config.toml
num_attention_heads = 8
norm = "layernorm"
learning_rate = 0.000305
decay_shape = "linear"
MLP neurons of a small language model. Each row is named by its layer, matrix (up: input weights; down: output weights) and neuron, and shows model dimensions 128-255. Each number is 50 + 12 x the weight over its row's rms, rounded and kept within 0 to 99.
Before each neuron's rows, "fires before" lists the tokens most often just after its 100 highest values on Wikipedia text that the model never trained on.

fires before: " |", " (", "0", " ", "3", " the"
L2.up1838:72 33 37 59 70 57 45 34 30 57 73 33 61 49 69 36 42 59 78 34 63 57 81 46 26 43 39 51 57 36 25 38 52 59 34 30 68 31 39 62 65 43 44 42 31 39 36 68 59 76 63 71 71 29 45 59 84 62 46 42 50 41 38 67 65 50 54 44 46 55 47 39 57 45 44 62 53 44 41 72 39 53 52 56 51 49 51 55 46 58 53 31 45 61 54 38 51 29 51 70 59 60 44 43 41 55 68 36 28 61 61 38 58 42 56 49 58 49 52 38 46 41 55 85 48 60 52 44
L2.down1838:36 34 55 32 55 62 64 73 45 64 51 58 39 55 36 42 52 24 43 51 51 44 47 76 61 60 60 43 53 68 53 71 83 46 58 39 40 55 65 58 60 39 55 59 47 61 29 45 39 55 42 65 41 45 65 23 68 63 32 61 53 72 82 65 54 57 57 48 28 46 54 42 33 52 57 52 58 49 47 66 39 44 41 49 43 66 56 53 35 50 47 44 23 39 51 67 50 39 47 38 55 54 44 53 60 67 61 37 59 35 54 46 55 61 50 48 31 53 62 53 62 44 60 68 35 53 65 45

fires before: "8", "7", "9", " the"
L2.up375:41 34 41 25 43 41 71 51 60 26 38 63 49 41 43 44 51 51 38 55 59 48 50 54 56 45 56 43 42 47 58 50 48 43 62 45 44 38 47 54 48 49 53 59 48 44 56 72 53 63 58 59 37 47 57 29 57 38 61 61 68 27 86 50 51 43 69 58 54 67 47 42 51 45 38 47 43 38 33 56 44 39 40 55 36 65 45 56 22 53 60 51 53 55 41 41 50 43 51 64 62 53 56 39 52 63 52 42 49 48 57 37 71 35 60 37 62 61 54 40 55 41 40 58 58 22 29 63
L2.down375:49 31 55 34 48 59 59 61 67 38 54 66 59 46 45 42 30 40 61 41 46 49 55 56 54 52 42 41 46 60 62 49 58 49 60 42 44 60 53 51 69 53 37 51 55 62 41 46 78 46 48 39 41 41 47 64 43 58 34 42 58 38 66 47 46 51 53 38 48 52 52 65 69 39 66 44 46 53 66 47 38 53 41 66 60 43 70 43 35 50 67 40 22 48 75 39 27 51 57 50 46 20 50 34 54 66 50 53 49 60 40 46 45 55 51 39 65 55 65 42 57 62 38 26 46 46 55 30

fires before: " |", ":", " (", " "
L2.up1516:32 38 35 31 67 65 28 54 61 38 64 54 51 63 63 63 47 71 51 51 55 57 68 58 40 83 48 59 44 40 58 47 40 53 44 34 68 43 36 83 51 38 51 57 34 53 47 44 45 57 54 53 28 52 43 44 46 42 48 44 40 34 58 53 50 55 62 50 26 68 52 39 45 28 43 44 41 39 51 68 30 57 31 62 45 53 46 64 37 76 66 34 43 56 46 39 46 40 50 64 61 62 38 38 36 61 51 63 48 46 47 37 75 40 64 33 32 72 64 46 54 62 48 64 60 58 51 54
L2.down1516:39 54 31 32 48 66 42 33 39 50 31 51 44 40 39 69 55 53 37 33 39 58 67 53 61 50 35 59 61 21 51 58 42 41 48 57 36 64 45 60 42 55 57 56 36 39 51 38 40 57 59 51 26 49 38 54 58 74 51 69 23 54 40 36 58 51 57 56 37 50 47 43 41 48 43 61 40 57 69 52 56 43 51 40 47 40 48 55 57 45 52 55 51 56 50 58 53 35 58 41 52 38 57 68 67 69 39 12 46 60 58 51 38 55 18 37 38 36 37 52 68 25 57 48 47 71 57 50

fires before: " ", ","
L2.up854:52 66 37 57 45 59 23 26 62 61 38 52 56 27 52 59 52 64 57 21 52 72 38 56 40 46 48 27 42 64 57 73 57 50 46 55 42 37 71 46 37 54 61 62 57 20 42 56 52 55 73 57 22 60 37 61 85 53 36 67 54 43 55 69 41 45 52 55 39 56 49 53 46 43 53 37 45 45 35 49 68 27 46 36 74 57 38 79 49 43 43 62 31 31 34 47 37 47 49 46 47 66 27 47 69 46 24 51 64 48 35 56 56 41 55 43 53 42 66 47 46 34 54 50 60 36 70 32
L2.down854:51 68 35 42 61 51 35 56 39 51 71 64 55 48 42 59 50 72 45 19 50 50 30 43 44 32 30 35 79 30 55 75 27 41 43 36 39 39 54 63 60 41 56 25 59 58 53 44 30 66 51 42 43 51 58 32 55 45 56 62 49 61 44 36 64 37 64 65 40 34 36 52 59 49 73 35 38 52 69 54 57 39 53 24 44 20 48 54 52 40 51 59 64 45 54 77 53 64 57 55 30 48 57 69 55 63 31 45 53 45 36 45 41 50 49 64 73 46 49 58 27 38 41 29 54 53 58 59

fires before: "1", "2", "3", "5", "4"
L2.up1046:60 58 27 49 35 63 72 45 48 38 47 40 71 45 46 57 68 64 84 46 63 51 53 25 37 62 75 32 35 41 63 55 39 39 53 69 51 80 35 71 37 33 28 64 45 40 34 38 65 40 73 51 57 36 41 30 41 37 64 66 56 62 44 54 63 39 49 41 46 68 35 54 50 57 58 51 55 50 46 47 48 55 32 33 52 29 44 35 37 57 39 44 52 40 40 51 72 43 65 65 30 37 54 39 35 45 54 47 49 72 40 41 35 45 50 49 57 44 41 60 25 61 57 40 47 43 59 55
L2.down1046:54 70 50 48 36 45 46 51 58 55 63 44 36 41 49 54 45 53 62 38 44 45 39 51 57 43 59 43 36 63 62 46 64 61 47 61 34 50 49 62 55 55 61 40 45 37 30 67 64 48 78 45 41 65 57 71 43 49 46 56 43 52 47 46 46 56 37 25 66 33 41 62 61 49 73 60 30 34 51 46 66 35 70 40 68 28 37 39 59 38 49 55 47 49 55 45 44 41 85 59 64 41 65 66 36 71 54 49 58 50 49 55 34 46 48 52 64 68 38 30 52 57 30 44 71 31 44 61

fires before: " ", " $", ","
L2.up962:46 55 49 46 61 42 49 60 71 41 55 53 70 38 43 43 50 57 48 55 32 36 70 55 46 48 53 40 71 67 51 39 51 40 41 50 52 42 34 65 57 24 44 40 51 34 41 38 52 37 58 60 43 42 52 45 41 73 56 49 51 40 83 73 42 52 56 35 50 59 29 54 49 35 24 35 57 20 47 49 35 36 26 40 61 48 45 56 39 52 40 39 45 68 53 47 65 57 76 58 58 33 64 66 53 49 37 65 49 57 57 46 66 44 49 41 60 23 52 56 34 23 53 31 64 55 52 51
L2.down962:61 43 55 49 42 73 76 37 75 46 47 42 67 43 73 34 47 44 26 48 52 47 50 71 49 56 59 34 42 67 37 61 49 52 28 30 38 42 39 61 43 46 43 74 45 54 48 42 53 43 49 51 54 55 59 80 59 51 67 45 34 74 51 43 35 38 63 38 70 51 57 53 45 47 33 53 49 42 43 25 52 47 57 53 62 51 72 61 19 37 37 41 10 41 54 36 51 57 71 49 64 16 48 43 51 53 54 45 51 41 42 55 50 43 64 51 46 54 24 34 58 49 74 28 33 81 63 31

fires before: " "
L2.up1863:29 68 41 71 37 47 44 47 52 46 57 29 41 37 25 37 50 54 55 36 38 55 42 38 43 53 52 54 38 56 56 39 44 67 42 58 68 44 43 30 43 34 71 56 62 24 45 27 40 69 39 75 30 47 25 34 59 70 57 35 62 47 56 51 54 48 57 55 67 65 47 80 45 49 31 35 54 60 57 53 44 29 63 25 51 54 46 40 43 38 35 33 50 69 50 50 59 20 51 58 49 59 55 38 68 41 59 62 75 56 43 30 59 43 55 35 28 61 40 46 70 59 67 37 63 38 62 62
L2.down1863:53 42 32 46 55 75 58 67 48 41 70 48 59 30 44 41 52 46 57 80 44 42 63 54 31 49 39 57 46 64 40 46 50 43 47 48 51 51 50 49 57 64 33 44 56 41 32 57 55 41 45 42 57 71 41 45 34 49 46 81 45 44 40 34 45 85 54 44 60 41 33 44 57 77 68 60 72 62 49 45 45 35 36 56 58 35 58 54 61 37 51 43 19 49 41 34 54 56 51 43 65 41 38 59 53 58 38 46 49 59 45 62 44 77 73 76 47 56 62 56 52 48 31 52 48 49 48 61

fires before: "2", "1", "8", "9", "0"
L2.up104:33 58 54 26 46 54 50 34 48 33 56 55 48 39 37 54 49 54 48 52 54 63 43 52 48 54 41 65 42 51 73 48 42 59 52 62 52 33 68 46 41 39 53 42 55 42 57 51 42 35 46 58 28 54 50 39 48 53 54 33 73 36 38 62 32 50 62 40 58 57 33 47 58 50 49 64 56 38 44 39 32 27 59 57 68 64 58 61 45 43 57 55 41 51 24 43 46 31 56 51 28 48 54 40 39 52 17 49 63 42 66 63 69 55 48 40 34 41 56 62 59 54 63 34 51 47 35 58
L2.down104:70 58 59 46 62 55 61 54 45 69 46 39 40 26 35 28 56 60 28 67 56 47 56 65 72 57 45 72 54 51 68 57 44 48 32 42 46 42 46 63 45 64 64 46 56 48 43 47 61 61 50 66 26 47 66 62 63 42 63 54 56 38 51 68 34 37 39 51 47 48 56 34 48 63 29 55 55 52 46 46 43 47 47 85 39 58 46 43 50 39 65 45 19 52 37 34 55 59 39 18 28 30 52 46 62 53 41 29 50 33 56 61 51 27 43 36 55 59 53 29 45 76 37 36 55 31 65 64

fires before: "8", "9", "7"
L2.up545:36 59 67 68 49 36 38 30 44 14 46 49 56 59 39 49 29 61 70 56 58 81 43 71 80 63 51 52 27 44 34 51 27 58 43 63 60 51 34 49 35 47 36 53 53 57 23 40 56 73 41 57 50 43 63 57 60 49 54 42 62 44 38 68 55 35 44 58 55 63 58 56 58 47 32 54 52 36 53 46 66 51 55 67 64 52 35 49 35 47 57 50 43 62 71 34 33 35 28 58 41 58 52 58 50 47 44 62 44 42 48 32 50 52 55 52 50 52 58 50 60 52 52 33 70 57 47 20
L2.down545:43 45 42 50 59 51 59 62 60 80 61 56 41 52 63 53 34 53 68 80 46 54 42 55 42 40 32 38 50 48 36 70 55 54 76 29 48 54 38 44 55 42 52 44 55 58 50 65 58 49 65 46 37 45 38 60 51 53 63 48 49 49 34 40 45 31 44 53 53 55 53 51 52 55 26 42 47 58 56 28 57 56 38 59 50 36 49 48 41 55 45 57 33 54 48 44 23 59 39 82 51 60 62 54 67 32 56 50 42 46 57 49 45 50 39 63 61 28 58 34 63 55 65 63 21 43 57 60

fires before: " |", "),"
L2.up1039:53 70 81 54 58 42 42 57 49 61 34 68 52 37 31 46 68 39 37 39 61 44 67 61 52 59 64 46 55 52 49 72 40 48 48 63 37 64 67 57 34 40 53 51 47 60 51 43 61 49 47 65 61 51 79 54 51 34 51 42 45 36 70 62 09 54 57 58 52 44 52 52 37 54 61 48 46 42 46 32 60 42 53 59 46 60 50 61 43 64 45 38 50 20 42 45 45 51 49 48 46 52 59 53 41 39 54 58 43 63 40 57 64 63 59 47 33 43 27 31 33 29 57 77 56 34 65 54
L2.down1039:53 50 48 60 50 54 46 39 57 36 62 45 56 73 44 56 56 41 62 42 48 71 57 46 74 45 41 46 70 42 52 47 44 29 54 44 52 38 29 36 65 49 37 48 50 52 35 63 53 52 64 41 54 55 37 65 50 57 55 48 43 58 49 31 66 43 78 61 49 40 34 35 58 65 49 73 62 46 52 48 37 44 61 54 57 29 68 19 61 31 36 51 46 68 54 66 62 33 22 38 49 47 44 29 43 54 48 34 64 46 54 62 23 53 53 48 68 65 52 67 51 63 25 39 60 59 34 40

fires before: " |", ")", " (", " ", ":"
L2.up1657:54 36 44 49 72 48 57 44 54 48 71 43 46 70 56 67 39 73 48 29 22 64 72 63 60 54 64 54 67 76 42 55 56 48 40 42 59 42 33 62 38 41 61 46 46 27 45 82 65 29 57 59 54 79 46 47 45 46 53 35 52 49 53 46 31 55 50 45 56 51 56 51 52 49 45 51 42 27 54 61 38 44 34 71 47 62 56 41 36 50 53 38 27 43 54 23 40 32 49 61 45 68 37 57 58 52 46 60 60 53 41 37 67 39 66 31 23 41 67 54 56 59 72 44 44 51 56 52
L2.down1657:42 64 57 49 55 31 56 32 67 58 35 57 30 49 20 60 59 58 51 49 27 39 59 60 46 52 67 23 41 52 39 75 53 46 61 41 34 48 46 64 59 48 65 46 52 49 54 40 41 36 54 58 48 54 55 61 66 68 58 35 51 67 21 47 49 59 53 58 43 73 73 72 46 51 74 55 53 34 50 56 39 40 41 55 63 57 54 61 47 44 66 53 50 39 45 41 44 42 51 47 36 52 31 61 58 51 72 43 53 22 54 52 56 50 44 50 54 34 48 53 57 49 57 43 48 50 44 61

fires before: "3", "2", ".", " by", "dy", ":"
L2.up601:49 33 56 38 60 41 70 64 44 52 71 69 43 70 41 55 54 57 27 53 39 53 62 39 50 35 57 61 65 29 45 59 37 68 62 46 49 50 37 58 33 50 36 51 54 41 52 52 40 41 42 55 51 56 56 54 18 62 40 45 61 65 58 47 50 25 59 49 48 55 35 46 42 52 54 77 26 39 59 64 46 63 46 66 55 80 42 49 45 66 51 40 46 37 34 31 52 26 52 58 60 63 32 57 57 46 58 76 53 55 47 19 67 62 88 62 22 48 66 58 53 42 50 40 49 78 50 41
L2.down601:60 56 48 65 51 36 47 41 58 74 29 30 44 38 70 45 48 54 51 54 42 41 72 42 61 62 49 53 41 47 49 59 51 52 67 32 50 54 62 55 69 58 58 55 37 66 61 36 64 24 36 45 66 47 54 85 29 23 52 60 56 67 66 38 63 36 59 58 48 27 49 40 48 59 51 55 70 57 44 62 50 48 17 34 57 58 50 51 46 66 52 58 22 60 31 65 46 50 48 50 46 36 53 52 42 64 45 52 43 61 66 58 43 37 36 44 41 41 50 83 36 50 59 29 33 51 59 54

fires before: "\n", "N", " ", "-"
L2.up1537:43 66 48 59 62 44 47 46 37 52 23 58 60 44 31 29 57 50 45 27 35 45 54 62 42 46 48 37 47 33 35 43 49 44 58 64 58 59 59 51 51 45 58 37 64 34 72 54 49 69 61 54 33 75 36 52 58 35 55 45 67 34 48 41 34 50 47 50 61 42 40 58 37 33 58 55 67 33 37 60 38 49 56 62 43 76 53 38 53 44 35 53 53 56 44 37 52 74 74 56 40 51 62 48 56 31 62 51 55 50 67 41 60 48 82 30 58 25 52 52 68 33 38 46 50 41 40 71
L2.down1537:34 37 63 48 50 70 51 39 47 53 34 49 36 34 37 42 69 42 50 44 31 49 43 28 33 51 50 44 50 50 49 35 43 53 55 57 61 54 62 34 31 51 47 48 62 64 42 54 45 64 60 62 57 44 67 75 56 56 38 45 46 40 48 76 43 64 45 31 54 57 67 40 43 47 73 61 66 55 66 65 48 44 62 48 45 57 31 45 52 43 28 54 33 63 44 50 34 66 65 44 43 54 55 59 47 49 61 33 51 50 61 45 66 46 51 50 57 44 49 46 64 48 46 54 53 27 52 44

fires before: "1", "2", "6"
L2.up27:42 63 48 39 47 49 74 40 41 55 59 49 82 52 40 27 48 51 34 52 65 40 58 30 44 51 66 21 36 39 48 52 40 33 48 35 52 79 63 65 50 58 33 45 47 52 53 35 42 57 65 46 41 60 59 53 39 29 42 33 62 73 56 66 32 44 49 47 22 55 57 53 58 53 54 42 53 39 57 59 39 51 53 35 50 58 59 51 41 58 47 54 51 55 51 44 48 39 54 61 58 46 35 74 52 52 57 36 51 49 46 56 57 56 69 64 53 44 50 59 70 65 61 43 45 67 38 57
L2.down27:51 56 50 42 59 62 57 30 29 70 58 62 59 63 46 32 41 41 41 53 67 22 53 58 38 58 36 44 59 42 59 41 47 33 50 55 42 51 48 60 20 45 62 51 47 60 64 53 33 33 38 45 52 55 42 37 44 54 56 54 46 56 59 47 59 63 47 60 53 36 48 23 33 54 64 48 45 50 58 53 38 49 55 64 43 55 62 61 52 33 60 32 21 49 57 59 57 26 35 42 40 48 30 39 38 56 53 25 53 36 86 58 41 88 54 43 15 52 41 56 40 38 57 48 56 21 45 47

fires before: "4", "3", "5", "0", "\n", "2"
L2.up1681:62 49 30 56 62 61 62 61 40 50 45 72 48 49 49 42 57 54 42 60 29 36 45 60 77 44 60 40 42 41 32 35 56 57 44 35 40 48 33 44 46 62 36 42 22 46 40 51 47 47 40 47 49 50 41 64 58 29 75 56 48 57 50 43 55 52 50 34 37 46 26 48 27 64 60 55 61 49 53 42 32 54 43 44 65 76 43 37 46 48 42 49 49 73 53 56 48 38 59 45 41 68 47 50 65 47 56 62 47 76 58 36 50 47 65 24 48 60 39 44 38 56 30 57 59 50 70 70
L2.down1681:72 71 47 51 47 53 61 47 25 50 42 56 50 24 61 60 54 52 49 60 31 40 50 71 47 50 37 58 59 53 60 77 27 74 65 58 53 32 28 58 75 59 53 67 37 33 54 54 59 44 38 74 52 49 49 69 52 41 69 44 23 51 53 38 51 30 28 33 35 29 23 41 44 43 40 40 38 31 49 57 58 68 64 50 53 62 35 58 65 36 32 46 22 65 58 81 52 54 52 52 52 55 34 28 68 38 32 43 65 47 62 67 42 41 44 38 54 64 35 72 34 52 55 60 45 68 40 51

fires before: "1", "0", "2", " |"
L2.up702:49 55 64 44 63 65 52 56 37 56 49 33 53 43 41 37 86 53 49 46 57 42 26 33 57 59 54 34 16 65 45 26 64 63 48 46 39 51 41 60 43 44 52 53 32 44 56 51 50 61 64 61 45 66 40 48 35 51 31 49 42 39 59 55 54 58 79 43 50 40 65 43 41 55 45 43 33 65 51 31 64 42 45 53 49 46 52 27 29 47 80 31 38 58 37 45 55 27 48 47 44 71 42 52 59 40 45 45 68 54 51 76 48 41 51 64 79 76 32 71 37 58 46 67 47 29 69 51
L2.down702:56 49 55 43 44 41 59 59 63 34 48 40 42 33 46 41 46 53 47 40 58 28 44 78 55 79 45 53 34 82 62 56 53 50 56 56 34 55 42 63 52 61 52 52 58 33 57 42 52 32 50 77 42 53 38 49 55 52 42 40 15 43 63 44 54 34 73 56 42 43 35 55 58 32 39 56 41 57 60 52 66 56 44 44 64 41 65 44 66 50 57 30 35 26 43 18 73 57 23 57 60 43 47 38 57 62 54 50 50 62 39 58 51 46 57 44 53 42 36 52 71 40 56 53 47 37 31 27

fires before: "2", "3", "1", "0", "5"
L2.up489:66 60 52 58 62 66 68 53 56 43 55 52 70 45 42 39 33 45 49 43 46 48 33 29 54 73 59 66 53 59 61 64 47 63 61 43 42 43 53 61 50 29 70 53 35 55 42 51 50 48 46 53 46 51 26 47 36 51 58 40 42 50 58 72 37 36 63 47 64 57 40 51 52 65 40 55 50 41 42 77 44 55 31 61 51 60 49 46 54 38 38 58 53 60 47 43 32 21 46 72 53 52 85 55 67 17 28 47 56 56 54 40 75 59 52 35 34 43 19 37 60 60 54 71 69 39 46 51
L2.down489:46 42 50 52 63 64 59 61 33 60 49 35 49 38 58 56 36 56 57 64 47 61 40 57 79 49 32 49 52 57 36 47 40 59 42 48 55 48 42 48 57 57 32 65 53 63 44 56 65 57 50 62 42 26 70 55 44 52 63 64 54 29 49 26 47 28 46 38 55 45 62 45 58 24 59 40 38 46 54 52 52 48 45 57 50 56 41 38 55 58 35 60 09 44 35 32 57 57 34 55 42 51 47 72 50 40 65 71 41 42 50 64 62 51 79 49 55 51 39 32 48 46 41 61 66 39 55 36

fires before: " ", "8", "2", "7", "6"
L2.up1829:37 37 44 51 50 53 37 53 53 38 62 32 47 46 53 76 56 52 49 37 40 60 36 39 69 39 58 34 43 28 54 62 45 50 50 49 44 42 48 69 50 45 68 42 14 47 45 72 57 52 46 47 31 60 46 48 49 72 59 41 55 54 41 48 69 51 75 48 55 41 50 57 54 44 36 57 61 49 41 48 53 47 58 77 44 57 44 61 63 58 52 40 58 60 47 41 41 53 49 39 48 16 46 57 52 60 55 48 34 56 62 32 55 62 44 55 29 44 50 49 34 57 41 28 44 36 56 67
L2.down1829:61 52 49 40 15 30 31 23 51 42 50 39 56 40 49 49 60 46 51 69 32 40 33 39 46 55 32 73 33 52 61 44 47 45 45 44 49 61 53 73 51 66 59 69 55 82 52 47 37 69 38 57 60 63 47 41 49 46 49 52 59 54 43 64 38 53 35 80 48 35 31 47 48 64 59 53 54 65 41 41 49 57 57 49 50 63 46 55 57 45 57 43 71 46 37 82 37 56 47 53 39 58 51 48 49 59 76 57 57 49 59 70 65 44 50 45 34 61 24 48 40 49 46 34 61 41 72 60

fires before: "s", "t", " ", " the"
L2.up2031:59 45 36 47 45 47 37 48 66 56 46 36 36 52 44 41 52 67 70 53 51 39 51 53 71 57 68 31 50 47 50 46 42 53 57 21 75 37 44 35 33 50 44 49 25 59 42 45 52 68 53 44 39 47 50 55 80 64 69 40 47 48 50 68 54 39 42 59 68 55 47 34 56 50 38 53 21 53 50 52 37 57 40 55 40 46 39 34 50 61 67 51 63 68 25 58 56 48 32 54 60 53 52 45 63 53 31 71 53 60 31 37 62 36 58 47 44 52 33 50 43 55 55 58 75 61 37 53
L2.down2031:72 51 35 37 66 72 56 53 48 57 56 44 78 68 43 61 78 45 49 62 59 55 50 49 49 47 54 56 41 49 42 53 47 77 58 63 43 59 45 28 41 52 59 27 76 31 50 51 44 38 45 46 88 53 68 45 56 55 45 59 44 75 49 54 64 53 56 35 47 44 54 40 45 48 48 57 44 64 49 54 43 41 61 50 61 63 52 70 40 42 55 35 58 50 42 71 54 53 64 35 65 39 36 47 46 47 32 26 66 44 28 48 46 64 43 69 46 54 56 71 61 41 44 60 35 51 41 69

fires before: "2", "1", " |", ","
L2.up1360:65 30 42 42 18 57 41 63 41 40 38 43 40 53 40 64 62 41 36 43 48 47 44 48 53 45 77 48 66 38 40 38 64 51 42 54 45 51 72 49 43 47 47 64 36 63 28 29 52 47 36 42 50 48 54 58 62 77 48 53 55 60 64 55 32 52 55 62 55 50 46 57 26 47 68 61 39 80 64 37 53 41 45 36 58 40 36 62 61 64 41 51 50 40 49 53 46 20 31 50 33 86 63 54 33 39 66 58 48 39 67 65 74 62 56 55 46 80 21 54 37 41 62 81 60 51 55 59
L2.down1360:57 56 29 64 55 48 49 62 57 58 61 35 59 47 67 35 58 68 87 64 64 58 48 41 55 68 42 48 41 49 60 48 53 65 51 58 59 21 62 74 46 55 41 49 63 27 53 63 59 51 73 56 37 40 57 44 63 44 52 69 34 54 28 42 57 33 34 27 44 55 49 45 55 60 34 48 53 23 63 53 48 38 34 48 45 75 54 61 55 47 39 47 58 54 54 53 54 47 58 56 50 11 29 47 63 44 41 38 58 14 46 48 40 52 41 67 61 47 44 67 44 59 41 46 52 51 45 46

fires before: " |", " (", "WS", "″", ")", " "
L2.up1565:59 51 59 39 60 38 44 37 59 52 35 47 31 51 37 74 51 52 47 29 60 39 77 43 56 49 55 44 55 52 28 51 63 43 38 35 57 29 55 60 49 46 29 43 53 41 55 85 33 42 66 43 47 80 69 28 63 46 58 38 44 42 60 84 55 51 80 45 51 58 55 38 32 60 52 81 52 44 61 41 70 67 59 60 50 49 45 69 39 63 56 60 50 54 39 39 42 82 50 47 40 50 44 47 45 58 55 55 59 47 61 57 50 57 42 36 24 37 47 49 39 38 48 50 42 48 49 41
L2.down1565:49 62 69 49 46 67 50 41 50 53 37 63 48 40 55 64 43 54 34 51 43 45 53 48 58 53 62 30 39 64 33 44 53 50 25 57 45 47 43 74 67 61 38 63 54 46 34 48 67 65 31 58 27 28 64 28 31 53 57 38 40 67 61 70 54 53 60 61 70 68 64 60 51 46 39 56 46 37 37 65 54 40 39 65 60 34 63 37 41 53 53 26 42 29 49 48 56 64 60 42 59 44 37 63 63 60 44 45 76 28 61 42 51 61 44 56 51 50 57 47 52 45 72 42 77 54 62 58

fires before: " ", " the"
L2.up5:59 62 38 22 50 79 38 66 52 48 52 43 54 59 56 36 36 59 38 50 35 62 53 54 62 51 64 34 56 32 64 69 49 48 58 43 61 73 34 40 51 49 55 64 42 45 55 71 47 57 49 53 29 62 54 21 39 53 33 20 44 34 42 40 37 47 38 63 65 71 36 58 52 39 43 52 67 55 58 39 46 19 36 44 45 55 30 37 45 55 46 34 59 33 42 48 42 31 48 57 43 56 50 59 49 51 65 50 41 45 36 47 45 28 60 53 40 63 35 34 31 57 53 72 64 61 48 54
L2.down5:53 34 50 57 39 53 45 54 54 73 42 37 49 50 57 69 49 42 68 55 46 37 41 56 49 50 55 69 63 45 49 52 35 43 59 41 24 55 49 31 62 43 54 59 58 61 47 63 52 48 69 66 60 52 39 70 49 42 42 55 71 47 54 61 48 55 52 33 50 44 52 64 41 51 47 50 47 32 42 72 45 28 55 41 54 45 58 55 63 45 36 55 59 51 30 36 51 53 42 40 36 57 70 43 46 43 42 40 63 51 43 61 45 43 38 49 44 56 61 60 69 46 31 62 44 53 33 60

fires before: " by", " as", " for", " in", " to", " the"
L2.up1052:29 52 55 48 69 40 53 39 48 69 72 59 34 59 31 71 41 64 66 55 30 43 56 61 37 42 45 39 60 53 43 46 36 65 36 43 70 44 48 64 44 48 32 63 22 65 28 44 57 38 59 54 43 36 52 39 68 58 43 66 58 67 44 45 56 41 57 51 57 40 30 42 39 50 26 68 47 41 44 24 61 54 29 52 54 56 39 41 45 45 31 47 56 62 17 41 40 43 64 38 52 56 64 57 57 25 51 71 69 42 40 37 51 33 77 45 29 45 64 43 48 54 50 64 62 32 53 49
L2.down1052:62 55 72 50 46 50 51 57 46 64 47 76 44 60 69 48 56 75 82 56 26 52 53 54 45 30 31 52 71 58 40 45 32 54 52 11 44 49 61 50 59 48 48 44 43 64 50 51 73 59 35 53 56 15 45 58 32 63 47 51 65 65 61 40 40 61 26 55 71 35 54 45 49 46 53 59 53 50 31 24 37 41 54 45 64 64 50 59 78 48 43 53 61 39 22 38 37 56 23 42 52 69 63 52 51 40 52 55 51 41 60 40 52 27 62 58 38 53 31 67 47 39 71 42 46 54 49 46

fires before: "1", "2", "6", "7", "5"
L2.up1658:33 50 46 40 38 44 39 53 53 48 43 61 34 40 37 52 42 47 40 45 45 64 59 23 68 42 43 53 54 32 54 42 47 36 53 59 36 55 55 56 47 54 40 58 52 73 58 65 46 77 66 52 44 46 82 45 50 38 61 40 52 59 52 57 60 28 49 32 75 53 49 55 53 53 42 59 56 54 49 37 49 26 64 60 44 38 42 73 15 42 65 36 47 29 43 36 54 55 68 48 47 26 67 51 33 53 60 46 63 56 20 52 38 75 65 58 56 30 45 30 23 63 70 38 65 52 61 57
L2.down1658:49 42 44 46 54 48 41 48 34 69 71 62 34 37 62 37 55 54 60 46 76 34 59 46 70 47 60 50 50 36 61 50 56 53 42 53 61 55 62 65 47 54 44 58 43 50 39 44 66 37 61 26 58 53 45 70 43 37 54 52 58 61 40 52 71 50 38 41 35 53 51 42 41 60 78 70 28 62 25 41 48 68 53 45 97 35 56 46 49 37 44 50 42 47 66 62 46 42 38 46 64 49 44 41 37 51 51 56 42 40 62 77 49 87 40 44 52 53 36 56 45 38 39 47 57 57 57 41

fires before: " the", " he", " that", " it", " \""
L2.up1867:60 37 55 29 42 62 64 45 45 43 46 57 52 55 59 45 63 61 54 56 76 64 40 52 46 52 56 85 39 36 43 47 47 63 51 42 53 77 50 61 28 53 48 55 55 58 35 71 70 49 40 88 55 48 59 43 42 46 48 32 39 34 49 73 45 40 37 37 71 52 62 42 36 41 44 38 30 43 34 38 70 50 35 51 54 56 39 42 44 53 50 44 47 52 48 48 28 61 48 46 46 47 41 50 49 25 26 68 37 48 53 51 56 34 57 56 51 69 67 36 51 42 42 37 48 39 72 31
L2.down1867:53 50 42 50 39 38 57 60 45 47 57 75 31 62 31 49 43 70 58 44 44 58 34 39 52 22 37 69 47 47 67 48 50 59 30 40 51 41 39 52 58 70 55 39 46 56 60 45 41 36 77 49 53 47 39 45 48 54 45 50 35 54 65 52 61 53 34 59 47 67 29 65 64 56 36 50 58 68 46 55 30 48 46 41 62 56 53 56 39 59 41 42 64 43 52 55 39 47 28 57 46 55 44 80 70 43 54 69 55 54 52 71 59 58 63 62 53 38 25 60 46 43 50 71 55 56 49 54